python train.py --qk_norm=true --init="normal" --init_std_down=0.0 --train_tokens=481300000
MLP neurons of a small language model. Each row is named by its layer, matrix (gate and up: input weights) and neuron, and shows model dimensions 96-287. Each number is 500 + 40 x the weight over its row's rms, rounded and kept within 0 to 999. Numbers have three digits each. A neuron's up and down rows have the sign that makes its largest values positive.
After each neuron's rows, "fires after" lists the tokens most often just before its 100 highest values on Wikipedia text that the model never trained on. A number after a token or word is its count.

L2.gate266:487518473470510470468482503508492491581491445464421510495497436453477459488487471551508471485520504516508458498554513490596555615542475504477526497556462466490539484629498488565522546463494527464530502575546501529529459492568453502450459445396504466476537536492513540533498570527489460469518513590515527494525505504514482494461462494524499516531533455464509523514508510517511565527504558439500473521512449499491534462506560411531489493531493568507509468554528470582530455475440457477556561506553445510516516543518513488393481577554522471459481475538515524405494502486472561521
L2.up266:520530489546468474520537521542544577509527459473493558511558510462539475528498521478555460487532474508432534527502474481494519566532473504455479473558519504484518584487467491512508477499457479495463554484479496509549482491545471535560485487498505559472549551520492528554610588508532415500546445505414438447457493446546540465496497507443517500514460481504492460510527568425474569466538444477531478508489469460521492429503515486504558556495500499573459483473503443493608491507510499508554513510573510511494453556463556469525494571521503487459457483532504463474454544576503471548
fires after: " was" 49, " and" 12, " is" 7, " been" 4

L2.gate190:471548551540486570504494469477493473460521454425431487508538499540493524417500518522545585481524530570481454443500542462427584525461426525477572474485515523441551497433510463509519535459491476458503511505544464516406435512562532521577522584492557511387501404397487495513487485438480496547507551525588524537478483545504501495472537545504518540498498449406543544465492497491517542435525533520584530492543503484510487531533515520491517475494534537556476553537504560552585565535503483549482564473474469486512435509529492526490481482521507550546565456526517477508447455517504507487
L2.up190:516555432478520424532576393565484582517474533489476427456456499466375535519527584462453509432471527557513439440480548569504587527460509482473531559490578487434498459498496476587403537486453510518452525496521427532431440495576480521555572491450515541426527523476529515536537508477422528564506517484493534502401458488521482493517569486504543521457456448543505463386490465565473468515514492517577500513522517501509500516477501511468550465501493451484494476578533495450426463501480429510476562444574534419510520429533496508557494496397544481485530492518582470553539450522512520522
fires after: "\n" 45, " the" 6, "tt" 6

L2.gate74:415427487547558465514493528524424520528474495567516489528487533498516601487543501451510531544488475511518461533514465572499497565444537441497505434556542531444529519478527517467485527542510452559498555483470559511500513460582502457455543526454449498566486477488496461531532517481474505503530500514506512519540495518502519510510494515490519545481534447524505590553419512502457535527504542474520432530429512405518442466491484514519432492478542466490530419517419523496464478534526512494508459606543520419463464492433558442467490521463505478510445533531480594492487501522499502467
L2.up74:580498530534551440547475527497466510568509511538407440413532550527499529544505493530585532459562458499481512424518511470553503460503400490474531475529436481496538464565534487539585482418475495455463522471525546581473456549486439452505504509547533551510518510509530462445512474484471506559516495564502557512491520600474513560448503493455510457512531465535521538514493453497464557577502505465516520512475490444521471472501504534471515584511507546545513542502561533430521564499474503442466475510490523474471427502476493524471449535442465463504477477505522517524456426502558485485
fires after: "\n" 58, " with" 4

L2.gate399:552494506444440510492440519617450530503566469540410565534500458506440438559525490517594521467488469435461545488546539497548503511488537502509486513490420563421562464384459506437453537469528456514568513500467430519495547516519472488444627513557523485540488510535453481565409474534443516502540533427462514461536477488483530536421438506474526546495540550448514535467517485443505444595516492596511509497444452524527499534565531533437513504545550507520471509445466574474486491478508486465468440503474511493543554464493487459501464470454481506505512544538529500434465460434430502485
L2.up399:465541497412497447444540548487513503464484495456515518438475511424542431482493466486502448487488441446501543529500510408458416508581467503573545572446558458499470493459574520458492552483547537506542535530495507452457520534575505516404491526525553532484530566471505539468460438559448473492527531475466497447462557476446534581505504445454513534553484515540480566515537532523520469459439491528429498484552470503535438510538523475528470491459450521489476537488529517505487491532470443583481447532476539507475474463466528407470427476493475579539509508495491542486479515559510526469
fires after: " to" 28, " have" 11, " may" 10, " would" 7, " took" 7

L2.gate235:551490553453460537527495537536531461524435476549541449483491566490512475483453484465460519501450479500438523541526461466460481470497500483466488549494485506499568520460577489485556501456510468548550454583471479520542481535496486484510539539444515487528583506489516463507444473500509486424427554468524549457582443492491572503461514434575508501524529479545452467511507465510455484542490576564509479487498451540474489532480488479476523442510547472523495523424569491543458466515451525453513485510486444505546528511486557489435550480535578492521510497495562502508533486534495508540
L2.up235:520470536503496489510563465492474525601496523565511494543512514561505452430545535521459485393471574467502481511423526494504519435467543476579430530549475507515487497519468490409579450448491415543559505437559529532572525444497440513549468428480561520491447505516455534451440519482435526526562505500459521528491544494559503517529575473461489503417473484581501525447477489550551486550491518520557451503540501542494519511475485548445542511445480447476531526586491528473513502583519508500519475500516437480578515534472524499494451471494421534512480511512445542532542527460437369522
fires after: " |" 64, " –" 7

L2.gate350:487495504459464495528489543527447546434484498485463476543549492490525497468506502479469540529461471452464522412519509489562487454434483454507489499501509518454461476506418476432498474501545508528559547540501461489488497522483503501522484518481539447407514499501504463477511525524565465471486504583396534376538523472479494538464466476468504449536504518446462567486488453470525493470429509513420514510443441556531483431487577515527487546527487525530538500425497472594510567517475462487421454481484561542529504517509438443503555525482470468536519440489513611508471536446540537544
L2.up350:549432480520491445463537485484468488522493563487460543462459507545529487466517494520432509496552526486554519507525456483549421495502482447430470526535526526519498497510455472503510546513519472538538513499496456546512490541454457473493512510485426480512519575454542521438524522548522462483481525492482470506523479547459488417498544449520519519469396556468503563429498467541528485447479584457472486475606515532485544536550537577479545539460455550571601500547464543502472473522494484526446460535425533538456529519533520523505509535445517556508459452533450461521557539398505494484
fires after: " to" 25, " may" 11, " who" 8, " can" 7, " not" 6, " would" 6

L2.gate381:492519476508456442429489552512483476538472454509518474512508539500473469497561483520515587554517435509514435502442526529526503552488548438492465540425456532459490482488428570501523494537541528490575514528555482487539496474552536496611516502563491514527506486493420463498506558475552478500507522555489485482476557493489472473478440458539499537517525457491610467527500474618572485516482543502478483495583495532505503615522500610518454447502522538531489506452525525528515506542488448473479564509473473453500540472496451496504526503562530516500474562507548464518580459505558550509
L2.up381:498419517514508472449493502455489442519436423466483475547445501487512531455525627488449490564556465505485521506450538481533586559485510479467553486520480540459543464497407536510518504489547473499505533509491463575473446492490510478497537516472540482442502513514572542468515513439496514492527552486510521527451552449488527485511441465505455534510456521450556554487537517497513491555468493411498480517506470530531507467522513551511505542519520506464560522498426472572509514448419539499426486433563476551375463498547446527505532448564381567522516469488526464550574533539532466525
fires after: " |" 91, " De" 4

L2.gate136:565486514534499510514482557537578497490454509538509543460469526503498580471527512474505471511479489405454529575473480452475471519505515469459458473540441521472546486465498527521533495477559553499443572507519522523502466533543545471542527543528520451483492480540469513427548490547407491471473482527482466397493468477514480475479488492517554412500485466527516569453517524466507557483485530504478429527564469517508494435498578557541551486563405552468509492522455528442434502549461455561418499527532447518502493551420488433452463507472537500529506527541526475446589555524486497554
L2.up136:551452537560458487539549505451533541475407550461498514532491541565506541493540493472496449520491537477471533510488443460511486483468460482498382441548534581462550484485507481506518479470529477469535520457567565457472517540458533436530535521521503529487527538497472483486481511576431471484456450535449473465494426511543495514527503575488455424512554522501545527482473515436497517490498501500405438504542466477535525423507589505478592494556489584426554520507512542472490550542481528521423513502516474475498533587473500493490495529555508532477481579531530454536544520537567530552
fires after: " was" 16, " to" 13, " is" 13, " were" 7, " would" 4

L2.gate3:488557488441540467471524527529537510463441515567563468473493551443467494491485531541488493492532538529530478495534449423511532562510510500482462432462518475448517563479598560444511466513547395472523531502505560570474577532404519545527547521466445528441480490571494516538505525550406447534451483455480503425481512530460519469437489478530538402438548529550503526467504453523530397533510497598565510555518546461474467555582505520505482449492453480498490446458476554402494484473475469495519461495497458558521529494491482418479531542489468461513500537520471500524477468526535470575
L2.up3:505562531543467479493513505547467469460514511587544506457507475434586465432473515540515430509551430504433481472476478555476500479517604495471457496469425529449495450533493501432559513440534529463469491487505538529509488538455553455516587519433472498428551481553534486484526537558444461513591513490545440463482463464554454544453475431525489546510454524551460554537540467476519440494481495455536508461539516493435500562433458519501482498472491420520534512534516472501543486488477492513533526532478438523498455506457455544474471448581488569573579557558422456459491451544473475529
fires after: "|" 55, "\n" 20

L2.gate332:451498514480583525474415526453504504536471511539489479467494500511526573567491500512465533481475439495487495485538559452561583469542539539504504466547511479501496500425421570533439501517495479468545516461494440467553510471500459537526643440500569517489572519591618547562526516446467487544478442460479495545520534469534503499398537535505503529528464435472458460476457526445500453411477520466486510530534531412462439479500504493454537511561461497461471491445456474468473563461472520536464449519428519526461467472559610500517486453501526484470491501548566482558467493481565511498
L2.up332:452477452526513452501523462522470594489448544547484515501488516501532484523530541536488404506465440479462496505518557565452512512460481480529502487497558522499491588500537491460506538484527474406533524449521482545460534477590523509511543547489540513425465546486591557565496467468492503503534517566476492549482400496489449524520442517551541506495506497567522443522464541507517497557429399547539499507565446524498511479499475535524476503506531489532446445544486460513547508399528528492469507525491448479476409557477467512517512455508473466481409556469471471464466543609477482436
fires after: "\n" 100

L2.gate401:450485511398496570514478456508524484508509495490529438449472567505506456473501412492485489476558535396530533450434485515587516476538547576495492560508468481481525468489513421517488506538498481462483522505436368498464516549496490559459558492499531494471486417458503477431491563512521471493559469532525579499538532550495528498482488434459532503530566500486620480459515393526509504505550515483524434513550465469509479457499578487497458503534517485441486477442574511490458399486513452473530585431494508540485477478521483494488504570475542477526518502461506536452486430530514497482
L2.up401:489418518528518519572537497515512570510478507495514487499429480539521551489568443485526504461522565549589479506506459475499468554499517542553491540431576586413507543525502530503523504492509497537463612473474432551412504495477513564519504564529494545474498503476452458522487459459499516487504502473547474501492525481471526484497563502484540531534457453422510480471513504590481417446503516545508469459546511489517500541460526541513564501510542505529517498491532453523462540539515441436501539532477421584555399489504457473616439439481505509521550572467480580480468511465504458476
fires after: " the" 52, " a" 6, " first" 6

L2.gate139:522544517541499492519441474565524514453481482444447490480486590523566553456506515578508521495512507608487478539495497450494508458529470508487476557503452465542519482602584594510503512479480435536487503538476493440547541532489463512506434529459501426520560445545491488484454472426566532502489556491496567489537427479478540398430561445416552520487489555470473516546468516518545435556447489479548498496507525565477530547524471499501464471499491472533509547471559529528524469583511528417450430489426470475556456487547527469518465486510520524529502518487491603538517535466486489470
L2.up139:540485543528485437534464451494452576492493513525485468494479521509430523512508505569491469551427484510467465448500479508561474473530557596474510559498483463515618535541532485456506481519512490494519460487483478548564470490549527492535441393495486451589579471488528504470499495498476509555475596513423455566502516485411500523521501498462487445536537509526498537420507475481536525500484465534457521469573507506449478460505461607499433494469501557509418500532520463554464505566527486491437555519433511508506504463486452576478468495470466492456566520484501524443546483500483475438
fires after: "\n" 71, " Adv" 4, " par" 4, "==Production==" 4

L2.gate265:564426429492524519490484535428527539515524570517537483463563486595504504520454529454466493488517567560532543471455521416554482499433507485563427545523626542525509531472488462505499547551519489455521545427490437410507505533540472429392515405460521531549454489536471508543488496500496448511504482495453480501427506490461483509473459433483531500519489586553424526436471540485524515522477564509562565507529555499433492478449535546482442550569488542479547508490495527533535508527582466571473490516455534503457535556507481479486452502540496490480497523451528488578496484495622530510
L2.up265:490454523521468525500487613452537519529451556536507447461552486526504531555532545496561448460543513469503511413502509471497552457407551532556470539565485462520536597539487446468459508512482495543488540463485602400485467444502471491456471493456471505525454533502533433588555454522568462556540455484485541454492487536491447556511468492518469471473545446493459539535408576544496495513426525481450489505488507488465437452473579507462452502489475512522409535536468502482453476527483410577561518531436469491463507547500512514511458476533485525510456471429444497587445534492494553482
fires after: "\n" 50

L2.gate70:600488502451536491483450509469533528449487556547500452504488492494439510567453504451521540505509569568510476446506477478516547460492516482448508563520452471465535542494571440527562455464535504521455501515520580548486512462557446521425548507470502563639484508477535606531459467457525494504515544501477502454464456527493566467444446522464520481492483494482501497477418481481458462491484529517475509480522545473531524459505484545468456482491536508467500486542563500585532490496468454523431497515498470507555508432460565430546471480525472460457524429533490507525533404501534498497
L2.up70:579522506494588400492506512500420569483531460483562494550452547524485513430457417546540521454581464509495402445525482551476538536518515484496484513487454488462472518564499492470504463503496587479508492579514541498519445495511501393472479485488508450541541524474464527535535498514497483508461547512508513448442555450453520505520508458534531538528495489577585593460507515543465503493467536520470503522502524522449461469525541566538577433479526441519487527517476520453540433462437470466484508572501508516496484429517490533505477493424491434483502461531448459554483487515534545457
fires after: "\n" 55, " \"M" 5

L2.gate83:466501482492530494502467451436545504473503552541450443481518405602468490464436484595499496565538516498475494498516480470488583495521536441512538507499549570531539460457502485503492498551456501461540524562511486499511505516502458500477525466466589455462505512478449564512449580527448509552501512454472444455476531509491498459469494484468524470518528488534397517530502500543483465494517568479454498486488473522511485541513418493576384535505480420487532412496510499443476514483477573495552494511506556523597479521435452524619535539508471509460557496458495510548537471493535526468
L2.up83:500530534534540488478548482527563510483470512578451444421532484484557542536458448537459476526509492458493514515512532520519532482480545475605505587503488485548455585495519544458540401502513495541501551579458449509484538570458501479517562454504541499525455530441566482522391494479497469518498497536417553502444542488546452547552517496488478465481466563586560502518576447499446550532437545495440545416479490542558509505478494498528511485498510478519534531491517483522456456451522485536552507470532592456525486493490532424492522523471500518501482546531503503534528521505568543568
fires after: "\n" 64, " Di" 4